From a checkpoint of a small transformer trained on Wikipedia: RMSNorm before each block, rotary positions.
MLP neurons of a small language model. Each row is named by its layer, matrix (gate and up: input weights) and neuron, and shows model dimensions 0-127. Each number is 500 + 25 x the weight over its row's rms, rounded and kept within 0 to 999. Numbers have three digits each. A neuron's up and down rows have the sign that makes its largest values positive.
A block is one neuron, or neurons of one layer that tend to fire together. After each block is what it responds to, as a language model described it from the Wikipedia text at the highest values.

L2.gate404:542477473481509528484485477517515489502507503495473500459482476479497447493490517511505520479479483508524478488510517506522502515527510508500477525511548529488519483542498481486530501488546516494505519502440499529462500526481512513542512488494505464503482510512498530468523499492465495506472465468472498524507451487510479479534454489541457503477496516487502442506471504461494504496449
L2.up404:501502502490447458557535470491525507543489472518532471482482506471541442492477474504501489488440513468494486503502481506445470494505504534507494462491525487479525546499529506514504500533487578537498478504513553535478506503491534523467524484492487436493503479499493496493538520518457479511497508456497507508549495470488518486487497536529482539512503498479501488504548514519524532479457
Responds to: Word-start pieces after punctuation

L2.gate271:506491502522549516496525465529469513530512494490507546497468532467476497526489481503493523535518517469515557496542507517505462500560462504473480512499504488488514550546458474445500510465512491486493498512465493500486519507498504485496498505535459481501518479491518495490480482471482524478527484508499486517474482521511494472534482523495482510503500477510518540515544522473525514524528
L2.up271:480526497506510537525502493477530519569485470525473534513466505513489469468468488504495491468541504474523529550479457479492487509542490507480490478532494501484469511515505508492493483508471480522480475439456457530513504533505522501478499476490470507541507524488531432500470519502489523493509522494507519527491493498529488417492484504525472515481461493550471490473484489505525500477493
Responds to: List connectors after commas

L6.gate12:551510495505499509532506498478489456499515447477480503548506467512524495518500478459460525469486500486479517465469537480499515484505522513467476514528527514502500513467485526471487525485489472520483525529453486483528507482523530485498492465502517505485550542515469531541497449489531528485501512510516536484506514488488522520531564544519484475503490493518492525477480465492511436481509
L6.up12:456522508502488510481528507486461545552507463540482524478507527508526493503487468499488497490502495474440480495509476498469507496484464509523538520504482534423527513496532542492490536522478540486501488514496510491518470511507493563502520512490510468506490524511492486497547484552496498493498443527525493482467515539518474488464476510470513550475530558508474523492481477511463513520525
L6.gate53:498542579527502547522506508488522519509467515491502462488519487531488439486496484502507516481492454500519524477519495503560485475501482499498509514558475517525466499490484516546491523497509469430530496520473515501505491491515518536495476520521477493476489476484474545490511507499497520516489434546533480510528546515483509514472543496544558504515478499501473481471543489456520517484493
L6.up53:507501484461486517471549500485448534477522497509457506524539507498488486490496508471561498501484523522460454515508491501494527532434502493472502508481570509501503480536502493456524523521516488502503482502472494500491505489479508485503503492512513536510550539503486519515501496478500520481540489547489511470528529529534461480497515498480489511466511515498494497488520534491463522542480
L6.gate122:501498525501507511475514496509488535492537561540482444506508483490492510515558498512503521484504490468521512459487471528504524470501532506488520478533504506539503522497452530464500507477445513511564504502466494452512494487488475520461473479494469540530498491540496529476502491459500525507538453488467498464493558540532487487545473509516549500508495494461499504487484508508463502460498
L6.up122:512503492497478526451496498468516514474473491529519514521472481521527521499514501539510509458465485498482465514465447470517492492475529514484485519492493501535509511538520506485520481524488504509500497523525563474507482485567479459520501461544501491475506477489494497494483494501494514487509498498528529521497487487492490537489505513489497480526494528501490573494562489522474481534473
L6.gate123:514484521446487492464505500538501512484466494520522539504497495511543497514497507487506484492525450536491537519508449556493495468537501528519517539535507507508428522461498520458484507478504527484499478504491474519480498496497506470494426533469524526498533513519446516508487476534505510452501498477531487491468499512484480492459473494505499486507511500536445482466476491491521498513454
L6.up123:472483516520493527512526475522518516432517505561508501513509524446521486478482491530473509465520496521547508481516500503468535504506497487492484470526523508524503517493484474464494482498496496495498474500483487466536500498473492504493477466469490519498502440520470502519534468505489464515495511489509504506568505491552511526488498527443515471499528487472510497514516532509521508510485
L6.gate261:507508511510526498453533487530516523493528506482470470510473539509542514503480489516471495486490576468500462474499498496487468526498511513525535504499535488486486525499496495552498515516475507482498507495508537495511542474509489517513495414515532519552511486506500552515482536510490510502532521526489483495506500510522515465468514507471554483527499456504493491476470479546484490509539
L6.up261:484495475523516523497457510473449466531446514500527490529540512478489525524484501489492502482508511500493480549469526456492495481484525533522534475509506471490508536507526536449525474506518497541434515556496488483533563493491533511494484487431517510481523501527479455484528466511505534510531510575516516541498509496506501504503484503494543461523480553494468499529493496489540500468430
L6.gate347:491521511493504501508514528487536534462483464482464520518518495494498495474501532447483492500500545485507512480499476480513526504510470499482522465517534492483535530492461525517486530493511522525565484492471513493512532474531523488506442520499494488496491508526505526491501520528512522491501431537530444411501553512493488537464517470476551489468527492520495510491489539503527477500467
L6.up347:502457487490464489492530511475472480513476505529443467480503481495498501512488501495467477529527510483488474508496514428503510484505501484500498488505507493484491538422491501527506508468505481493526465512476492539514494499488490469521518475517536511464494483528492542489503490506492500491465508502485479511525502502484510505501517555499473490531503508529465516516486514452472466492524
L6.gate394:539504497482494521507448480516508500482475526512524496501527513544470505502506534477532460482514493529498500479435481504474492521485526519509526489515541462515501517481508480485516476452500538533527508493522466496498517438508456538492485438459532550512561510512502497517530530522545507519543456490515504513476568522510496497486513495548509504476510507485481508511493515515494487509490
L6.up394:464519504501483527479496501569471486497536459506496474509502428510497480467513498520517479502511513461453512514495473505489507525496449516491531557504483471518491507543465492484530481541459507501450532488514489507462513538497455502527515511501561535500504490495514521478525530522440502547556516479468498503516497495497514455471477471493543503502499496495528516519517472526503485481478
L6.gate629:501519523504488509465535527488529495468506466515469496539527483521495529500490511493470520515535467520487488528478499473502468498537487552486476450557526489478483494512502544497505473467472527489480480498486498508528507477471479504520471486536521487494485498521503466441483468524547521455467515519509522494509543518471495458465522533507507498488520505516475480465525506503471508481474
L6.up629:521486498514487538500482500514520509504506568494498482522494481498531513489479450469522501476490498493449481521467455503500476477501494506471472476530515516476479505450515533512501551474479476511493480482513459503490501476483514571494515433518489506481497477488492486488524490483495473466520485476466502544499508550451509490530482526499510514469508513480515539500496501517533490562520
Responds to: Table separator dashes

L9.gate13:530550510487535493501505534495566518518478506478519499508489503507515491478502456481531519489513529510510487473518493518456506496517502561503528532537538507508554521522492496513460481517515511509504490525498524500503480508538492494476464505526462481506533531512497458483503482498506538519519468531524479516495517519519519561490510522494536488482522482528458518516492508449517484452500
L9.up13:514498489510508555499509538503483540540530437490509505500506489511545520473489491471483528516497500486530528518555471523503534497513466479493504477536504518520474513519494495517439480488525481528511507513523505460507482530529475495516480496494525516494579533467480478481504498480533542505485525489524491484491544491516494486499531528532518505493514514462492481461520526479481521504474
L9.gate25:493489482554494468467452498518505468479505503528494505501476517566518469523481467504555567465495529491499460485470532456500475524553458499514478473486502473512513524533492482492458535516518498492497490533460515515475504478511487508458472503514516491494501451459478504514508497477474508478485523482516492490487466440475476480529516495505481508469492488524500506491509490462493504520492
L9.up25:446492475502537550507486503480411517494519491502468559522451521492494463505518534478531488534492504501473502467510460545557519472491466468521487496505489481462514529495513487504477533536480479491540472519507495483495503499505482520505517517471492500498459501533482511509478497490512474488488549479488518499510506465492508515504498492534493513507518519486471493459463539464497510472515
L9.gate77:550537516469496503489489498502459516500453501466501482511500500488540543537512477494553450481511479498513497489499471504499503491499519510505507506540491490515557534482537474498473519468499512489505471496503533510478473534514530500496485498500488483484534502466476489504497471531527539536523540510499482515486494532532535492476445542508537517513497502507490507506455514511515491551478
L9.up77:507524470525492482492539505483496462519522530521487470494514505567494470513517475464489478501459508479495465530440514453499477507521535535474536543470434501498490506498508494501486528503451489511500544508475500540511522497487512447500494485507468523496487504541538540491463481489535488478495511511471497500509476503470549479454472490537505490498481459472469483551550535455499452537509
L9.gate287:493540501501483496490525479513493505468512540486482515458492448505508515530537467472496482495511484434504517441434542497491488498557478538485479532504508487469494525503497489528434537480494527492485474469526514472489527493567509485516509483532489474515530504461472468468466437492520509492505500513466505470534497446503502453532531524523517479495457497520487456513457532508496499509518
L9.up287:497538510569538475513515475504490499530503483471518512490510529462469470485532523476540527507494501500518506479518513496508519491546451491488500487549535507516488516541481482523478513527498511538501524521518496489508532496497511542492469481503500510468522462527521537486443501453521535493461526550491496497520508427502494517494511488516537512478554507481478506488467466508496500451518
L9.gate374:552540526480498512486485489551445507531464545476506490501508515499539492480505495507498502504503489503475433473522521520514480493469505479502511500533497510453524514499473479521480501480499487491521488545504516501492465490518548491479461523503493491502472527473474494527529457477476555503507522487515496509503509468518533543467497519488505478467512490519499503502465550505511441490534
L9.up374:473502529513462485516523510494482513566501491472494471505509501488514507486475477507494506499473491481490469485554504551513450483469488496492516464530490487476486514514518481524537524473525521483527506493515531537473487486497537472506506526472477502506484463496505501519527500486467524532476509464483476521548510482516516520481506514499498501491503491512534434518536522471502499494517
L9.gate497:487533523531507485527465489490514510535469463504527477485502520542466503497498464497509522486493536500492476487451479487472482501499539510491492478497525493496481537480431534510510510489469527537507520472521500463529532468489527534497467528495462519499490497497526521488531479529528526488507482549483484518508544489532516512451541566508518540516521479498493509501516494517507492507537
L9.up497:489489490498531499536510484488472517463490489468463496519501507473459535533507497509494518506473503507503533452470531502484539540475467476538542513480502477505490517483451472504517540524529473477510481515495486518476533529482506487523506489502487525486511510510508493498507453496520493506483526467446488524545510470526464527501494505504505486523526491503471506478512492513460516501515
L9.gate604:470503505524472517474519480463482511493494536491476488512479513522495499487524455482535502546480536508482501478538505507499480521497467465479542452498520521483477525492468470520463507488509510477511487484502527498487465467511559488507483491536505511516486530519530528482498481485465481499558500515481490552524490459497489521474491514499490483514530474517480487522490533468493499512507
L9.up604:493542478530488521504511555502525496508563491516471529509528492472509506444513538501501567519521512520478489467483520448494478476462499481465477493503503526505496541502473460543498544444494521454534510492501481462521480474509524520469506553543446491507487486468513499483495472459491515524523526492523500504506508476490509495483501493481490509486471441581573493503465514517476504507484
L9.gate647:507544506508517493500516503534530493510482503480477520510499539502499486496515479469518527518469513496509523439527490505491507525466518524490478531503482483496513517490456470499494553458482517486580455509459470492443505512519467499436446508525452513501511536488496522499501464464500534511513483521481486504520539448505481493522496512513494480489516491520517512483475485554499512488522
L9.up647:493472512500558543525485493515471499516503461510495479531502524515523476502481474503513514511471494492510479494498476476533544495465485487482482546504511530509477517492515495492508534481477501503515486507493497499493476456495528498501473488468501494478506504517503499474509495519490502554497549522500557529557461506439493529486567525477479513519487492498519526503507490501510484499529
Responds to: Word piece after opening

L9.gate56:541487570487496493549474543539496482508487490544517532568493516500546452465503483470485480458499461511502492507487521495500510493536492496513530507479513517469510499492499550500520504475516507465506476502478497476512496474478452467513509473500526482510532501523549509536542527521518535497515500502539474484472506484479496491484508477459565493477551503486476507469453504496472497505526
L9.up56:520516554479496506448486484490540496517535513496545538517538496521510510522487438499483479497491485480478506520472508513474538522466480510459491516517481540478504500530496513518488528493469542483536509467459544524504491486491475498486477510515516522540530501479524544532454533505485521468510466557515499505494487517485495518514518583530506516506503509493497492531471515511497514490501
L9.gate89:494500525511521462473550514520494484483472475531467509513494493482454472485497520491487483559520488533483480465488509450494482532478517532510506514482512468482508502485464502529462532502469506515517478507499512521506520528504512503511471500510488519458486520498471511557517502494481509544524493490525507516476493512517518456479553530545438509506490473503486523478474514560500530474529
L9.up89:504482498497496477495440484545480495462489522525524476475510487499531497498497499457510463470538449457528532463529505487508547490505525471516524517479434519513499545461463508528508460556536488499487517506505490515531510506491533452518486524507503459540503473534514512515476504547489494524551448488513483516507456482470530530476485510499523517483506505461498503509494489475530516483491
L9.gate450:553477555529489470475486511499504530481490490489474532503488530486482516500468525466471491493527448493488509454524533503524530519484527524458505485489496515480486484470505529510495489472475511495523491527513461495455501529523486484512467483552521523477466558500492532530509446503466516500494477463463467535520530480505518513524539489506513481465447459513517486450457540545481513489521
L9.up450:485511530490487445516465496512473514512506525462495480508471477487538534481523471495523468508519534475428522486467481500545455513481492523462524459512509420472468543492503494497480473469497488441521485470511526518555521468484486497502500507474465489505472462530544480522504479526505449512510488440456514452496499490521519513492491484474487517499498524518505513520506502530536537502501
L9.gate473:526506515476466508493494494527485552488447483526506479486497507511504478522543493498505491492495524502489458477476515462519491510474496528473491527555537525463487542458471513536493514505460505524517490499454461530458494525504491468483463485540465562488465521534462496512512457512511518546532501495513517483519486496511524527496495543509513509469460464477469498487446539541505470491500
L9.up473:502477492528525493514464512460471534496493484491516489520469447470495537479492541477496507495510469522472545462494502508535495532488499492464528485502529505462455467483493545521505526490490461492529524512495463544488537538455490528502489497532492517517439476499521479510513516476456476482502506535522551478548450445509502500493502538476505517450511469494483518500462495554483522491463
L9.gate495:484515534525532452546498546504521461458470472498509514507504459531502470506502494490509511473516489544449454482462477462486558506496513508489553515488477475518474498496523531478546503506511481513485492500477484504488499540495486498527480492499477508525533504494527514558465448468527460477489520471523507499464491468493516499507476515486507454437540501507523566508474469508501513530502
L9.up495:508466546490480493472490484528494532482518441486493516506490463552540502527533538489470486506511472427563479487517533540427498498523514539506488529528471530505516506479529489516530485491437468506522484517500511495454499512474522476528504500523486544524486514484515478515485483540498518550509508504468472526520532516513455508497508470488525488493476492522530484491485514487480476476467
L9.gate558:530519490471490493507522516550500537504475530519547515495478495475520471514519516515490483510504470498534508493453517495555497470454475524526532477487502526514522504465460521553512477513507516551547510507493461528458511508465484514512506516505521521512491474507453467495524492483522517487527486526491463465523535495540519477541493516519482521463506483519486521506490534500498529481473
L9.up558:493497531494484516533520502484509488456479505510525492504522513542543493481505539523458467509490475497476473488484509490496490483484532517534488515504495476491522498535508499479491501498452504506556511519544495479514437488478493496529508493550509478521465497506495504517467526497530542507485519516474511475564525497501498547475495483490508515500551515495475434476465494509516520489469
L9.gate559:547497527476487466513531557510522526482516503504494514490463480513537501506480505494447453495497516500520509459479497509520522543493511481462522502528509473488483506464522516514486466522536552466510497499516507509497463512526455494494434484552502516515483517501442521519479499496472565444559478477513539520499492503507495535481511502509480490447498476456469507472500537522516508518510
L9.up559:532489513473480463481469514498501485499450479508541476517518427477489526517474457469520518493493497530505468500486523469547502500552500498510503469500512525515462495547499531468502508504474492503526512506435517441498489476490541557529505507463544528480518506501490508489503537516515482504524455540515519479525477467519500533510518530539489489519547474505489513498489495464482469509464
L9.gate623:480493501455480549513509492536511496493485498500517507509457532534498509476510444527508504505505491505488537489521510508550502454495482512457495533494492525471471492485478478532477507537540479514496467528512505499464490509513491497443499476543487500512538540518509552466497490502514502558494503476506523520522494489559505506484515537479503519498441491532477525494548514504517455527493
L9.up623:504498517506536488501497530502477495479513514503521479464491470532464437495548507472552519524513497531489484513483548499495521515500497522465478493509506464389517526495514537507552573467500521523516566539495474493492509520469500511496495504502454517515517522489467462526494500507485455492531465495513548495496478496530496534480505489476543508509517529493568548504511503511472504539495
Responds to: Mid-word pieces and table pipes

L2.gate363:477544506500528545511528506488520518481528492466564470491542509499492441427513499485546479489519535500480478512524519479521516520508488502514503469525540523480429503509509491519507472507502481466443524491455535511457507497467497465507481544510541556467500499508483550496498499491479483476503493525519539515516542482508501530441495475496486491498496489541491477521495495493463490542462
L2.up363:503480488509519513528497528519503511490538468518531507477495512501462507500523473547463456505566530505513499483483538468495474517512516500502480474473463507471498544474524500451455494499506481484461528528487494480487473471458474445516510489503551511496522469494439522527497494487509512476524478501516561463521552530514498491470500495489496482516545513507468475512480526532484477504525
Responds to: Table cells and dashes

L9.gate24:511528521499502508504476535494495494466526534563475527505478495460537468455499497514508472461516521500487473473517454505490485519523522451465499511500509542445501516525519507527494497531494514492527516490487510533532491453551484513522493510464482479461525497472511498508519525505511521436522545483479526500505444517558520476465498527486502514476493443512455527449494522526493476519543
L9.up24:539484483529498489512538511490452535527517482492485461529491530508442500480514494480505549504473444499466508462506492509458525505496467509479493481488508512462509506488511522498506522455499516472520531503523499486435491501522541491516497523470451488509520524555493524481530498490479493502499506472491498518434535485483494491549497537508531499505500494479536526483530520461554543493506
L9.gate41:472473485528474503455491499473523497474519498491479519522472447551524446496506534519497534517491519496485489477521541516447518510497537480541508538503538487507520472529506512508507481520480518474471514508477518535499489512550479469524480473482510430467528480490471478494460476516516511512497515436501509517479476459504475478492469462535454469508511491558511499478465495540524469508527
L9.up41:499512489479514509478493521469499520518463499504463522501515498452475491516448477492519493566497513493489492499474500488538526474476492516460466509484517467541492477493470504503548556523444543499467471505520444498526481463499463508506499446479518519518480571497453511512466518522488508508530482508457526478469508541523519480475511516508450540462476502485542518488466503555468518491514
L9.gate57:556504514516545504521534533481488514466487495514498471461458468535509543522505470496529497519487482482523479458460459465510491503486490528468457437515501456494558528467483472500515514510514498505491470516482477509494510499493482467505494492484500475484525522530490506513491499497435510462499444473504483468472482487514481484517501471519523462477487473495508502482457470563547475486510
L9.up57:516531484494478508490529498498550481509457503465527451500512497510471440526498480542490504461524532495469534508499454476506503482518475471482504459452532492503519501536488474520551488517506472493492499460503472520505511492493536521495513505441519522499499460507513508518473547467499545526549484456507487537475475535478518481532515481541498483499474485519504527451526493513502462484514
L9.gate90:523512513491479483477482491494476502486485539531526485450466509525501447449476496522539496531486483504491493510487461540583485528515497504516576473490483505473542482541494481468520506473525512492545520472517508514487448502510515530474503489552461472495517490483547539496470533513515549503565478478531503497497494525498515501512476492510469469518469499482456527480471516518473501518493
L9.up90:475513521499504519502529544510546468522495471481500465488491490511496552486461489512522524495508491488496509493486477464536469511540504549492485459441519525485498508517557530522485495494485533496491503527439504512511502527465522434525514513477542488514503510465452490542508514500475565491548463577516522525506491476509499500524502497522481499489512505492497509491506530558504491493477
L9.gate226:499505492531515472543493540494489467500479515490501498508483471485529499543513473539467440484551512523507461521479476524498459487505495490525467488499466481480504441490465519450466475494535496535499436524507488530492540511479552509510493502514474526498468531494496535471496516516445475487507489510513500452495446516502466493537480522510490473506475500462517462488474470460489455515509
L9.up226:485497507491526530463564458495528523487479476538493497536514482506507506465491526512494469539527490542534527479479458475498534498528478484500495514470531500496533511477492506488527477489533581488466467503504474501498525512497493469494518493510542515533510493496480513512531535512465483524532505468473508546508507506515506544487479460518520501516493509485479490493501476486521506493488
L9.gate430:552529470511517478518456544504445511547476473511497500514539519531505486498491488493509468485500481501497509499468483507516435483534463504509431440514505534431522467444493504531498469497494520525477463502499462529474518476500542511515483490508508497436507471524505481464513514504539504488471494510512506447523482459473483481508504516491437477500494459485502512471542512491483537494514
L9.up430:467452527484466500448478502510493493524500454500516463493517505542504503514501518508542521475471501485512563482520573493517506445485508547492504545504536473504516498489495477485515445507486469472486496511499501524521528509484523455518498527485525519506503517507503520515461480528510480502481493500535516522521498500471517481516491472519486511521526491532553546489509533536528525506521
L9.gate557:483499497471471504538556518542493483487473507512520469487483460552519507500499525518533481490488511509445501485480567478478462533498473496469519517520488482487520523480510505499496502486494549481471456484511480529483503506466485550485504444520515489533532518532481512484528512490468539484487493507527470482499496522491492518474501490521525456508467473538479528495496533537476494495451
L9.up557:512457493450501465507498496479507484506471490508490498505499476538545514490476481550519502525439480481468538451523504545508479474488519506526490519480520440522508507458485476506495439497473471499466494537528487504501496495483486476494513501507505505518457512496496503527506531528458542517518463468505481467525508504509457503471467511536472495463478447506485487453542459484507471528550
L9.gate606:491529563482491469511538531491527523514469492493465473493515509470546422501500518533483507585507493503512531509501520473501441542495487517518483492495510431471516455557543505508512502496508461487511482507525513512496450518467517496513504456512500489479480504513472495478470540504485483497497525482495513500505512503466495456499519528460520487462496477484471511518510517537569519483540
L9.up606:551466520470492514524523511488513563528459506512526486485509461508494453512453499504492505519494456480514520469457515504500524508508507551491526532454535493483516493485515519472489472475525522440496530499488467510466469508468515476517501507491569511476509500514492481506499470517517536456493481466502508471507480455558493476490517549420527490458532487481501483515521465546468490497515
Responds to: Mid-word completion pieces

L6.gate103:496495509531534540510514505494509481499496559500456535477491529497512488487537515472535517509527512485533477468500510526491536484458447503481513492498506538435460494490521481564502500489516494474491464512461495541479495518500487506483500467462470516493509454509483478510476499484515509477506495497473440505528496424519507547491492499496480529532549468530508512500455520506510483471530
L6.up103:505511471513490502497459492494478517503497505533517483489483467522528487500460484491518540577470507497526475537500522481534492466455540488504524492524482515479499490539466493502472520520497515507537540499538511471470528482550505517484501503535518472474511512498482487460512470498496510438555517529489475489535478513520533466516518514498472504515473441523561499506495492576507460517537
L6.gate170:489560463469460516474498512500475449497518540512532507495470522501471516507518471538482526520499478510483491462482554508533511465506499484487452456480546543469485508501506479507498507507464467468468493523451467446518474488519527576477480510493515478516509492468500506529472477493528504473574451525514527501544514525487481561497498487489480471520470451489486529526490478497499464518483
L6.up170:501499502482503522555509546490484472505484546518505533452454490483492507466559516521487504520533516487524513523462516456490526463466474487541552502495468499488495505498515516489472462475528523529506524484485491498520501500509513531506506487484511461528522488522500456500522509468499512472471473545479525494506499477482469525491511495511465511522492522503519462530486479456515480482471
L6.gate191:548516514506537470474490503513464516518491520482509498467453527552520464532533485489515498515499432480517549492468465490495477523504507473506505518490466464487487495467490492516486458512484526484521506497543475495516481518476512514488469469549519513460503534500473479503485473511519516510519463483513558459543488495545481532545507527529513490486511479503482483490446524510502483470563
L6.up191:491531495487496507517498486488550462516459530470504478479491510492494472497505518500471551483534517503511534495510495530510535471481546501510515452540488500474568500498494486556471549490491465470492495491476500493491512443561539537512530489516517488472489479468448490470487492512478538468504533537533518540528474506502494497507478525503473506520525463491534498505481498506478501543489
L6.gate374:477526539525466452501492484511477516499486531500482512488494486542498478522474452466519524511473516517484487466499484507550526494502438540450491524508534515475550507498499494510472538509496484499510466484503459514454533505466488541496491482448525509483512494494505489511507515517548512482509475554512480468489523471541480557458513489469512497464480478514469521539480452525511515533518
L6.up374:506522543498485503484464493483518525519472528496518485478463493493474490500530543476457514538524489487540487505452528458507480462506514555493505481508496537502478509470492484528515478444506514467461485497466515508454464499505482577539496513497495489465499520483508475421488504545489530531447529516504492494541539482514463513535495511526493482499508491482509475486462495475459520502512
L6.gate408:508524480454491505508533535479540433481515544539515497482493474471548506501490478514503495466468546510521467485523502480443538492533501477528500478466513512482490483502464470538503536510515502504531453483501511523484522488533499519490457507496506545465499517510556505514496487554497525531504499501488487533496489425493498500528503481456504514449487516519494495511512474470478514526525
L6.up408:504503526468510491518508504444507482479513510488496474494465527523510485518497463458468487495487525511492444530517501487509491534464486487476472451481476462464472514488530501507475486549506497526505519497527521514463532559483525489509508493551478503452521498511451480475545494512489524495474492473528504481534486522554507472481444563482473472527539489482480535422483480515461524512562
L6.gate420:516491502497487459502520511539484486528471598489560507480498551501476474459478527500520475506517501484578522484506509496512519455491474506494471490521491544481537498550476468541514509533548527487513494500518498475509490496467549487464509468509473496506500491487537515490503530498492487478505513518515518470481482486515524520532507499528468496483503503502509492495469504495516476493498
L6.up420:443509497506497517483471545491505508506454515488479534482567499500498492502523530464512547500515480528526482540500498489489467538473502518494522545480508459514508512502543503513512572435498499510483512498477479495496485469526513440475501504517518491491531496443510496517451510477462523535539510538491521487496448519479511537535500499480477504529492528547516463534490505534499498535512
L6.gate546:506510529535558455476496496500450506519478479510509517527489519471534506497477492544469507507518520437472508504501510483501492511494451468520511467504524469457484479510504476536493510542535535529532439489512466500505504512511519547475498505497498531520515462494536484497530511531511495484543477507499507525494466454498503482455509466497506519503515456510480528509498472556449488510528
L6.up546:526485471474470512514487512538492523503509457521494503460509501532488444507476519476511543547459537497539482502498530481485474505484447490499499480487496531511506477489505464528525507489525508557534487516515542489475486455550490465464496515455458505512535486536502478510499484462518526523504503469487463519489504452548488477498491489514471532511543462490503488515495516462507482482496
L6.gate621:543536490488501472497478509487504485507495502510533508540499465470502518490540459489466466507498506517479521517471459526463482521491433505525472495477480497470495504481479511492466488500449514493519511485533498521488534495522514521476489443514491472522475481504503474497514493508530494509542505488490476503484476494492520504470523530498499546528509468464523530551470509544468497485512
L6.up621:459505514525490519494527435464488518486520532460516527448500490493534524536475468530489497521478502501533457461490552499486495507514526491464487484515488508490505517467444512510483494500529537421511526544508553507556508483500533499477499511505532510546521488505475507534469526490486489479517488501406525505546486511480507498491540492477495487556485505495513498505507484502478484517486
Responds to: Clause conjunctions; word-second pieces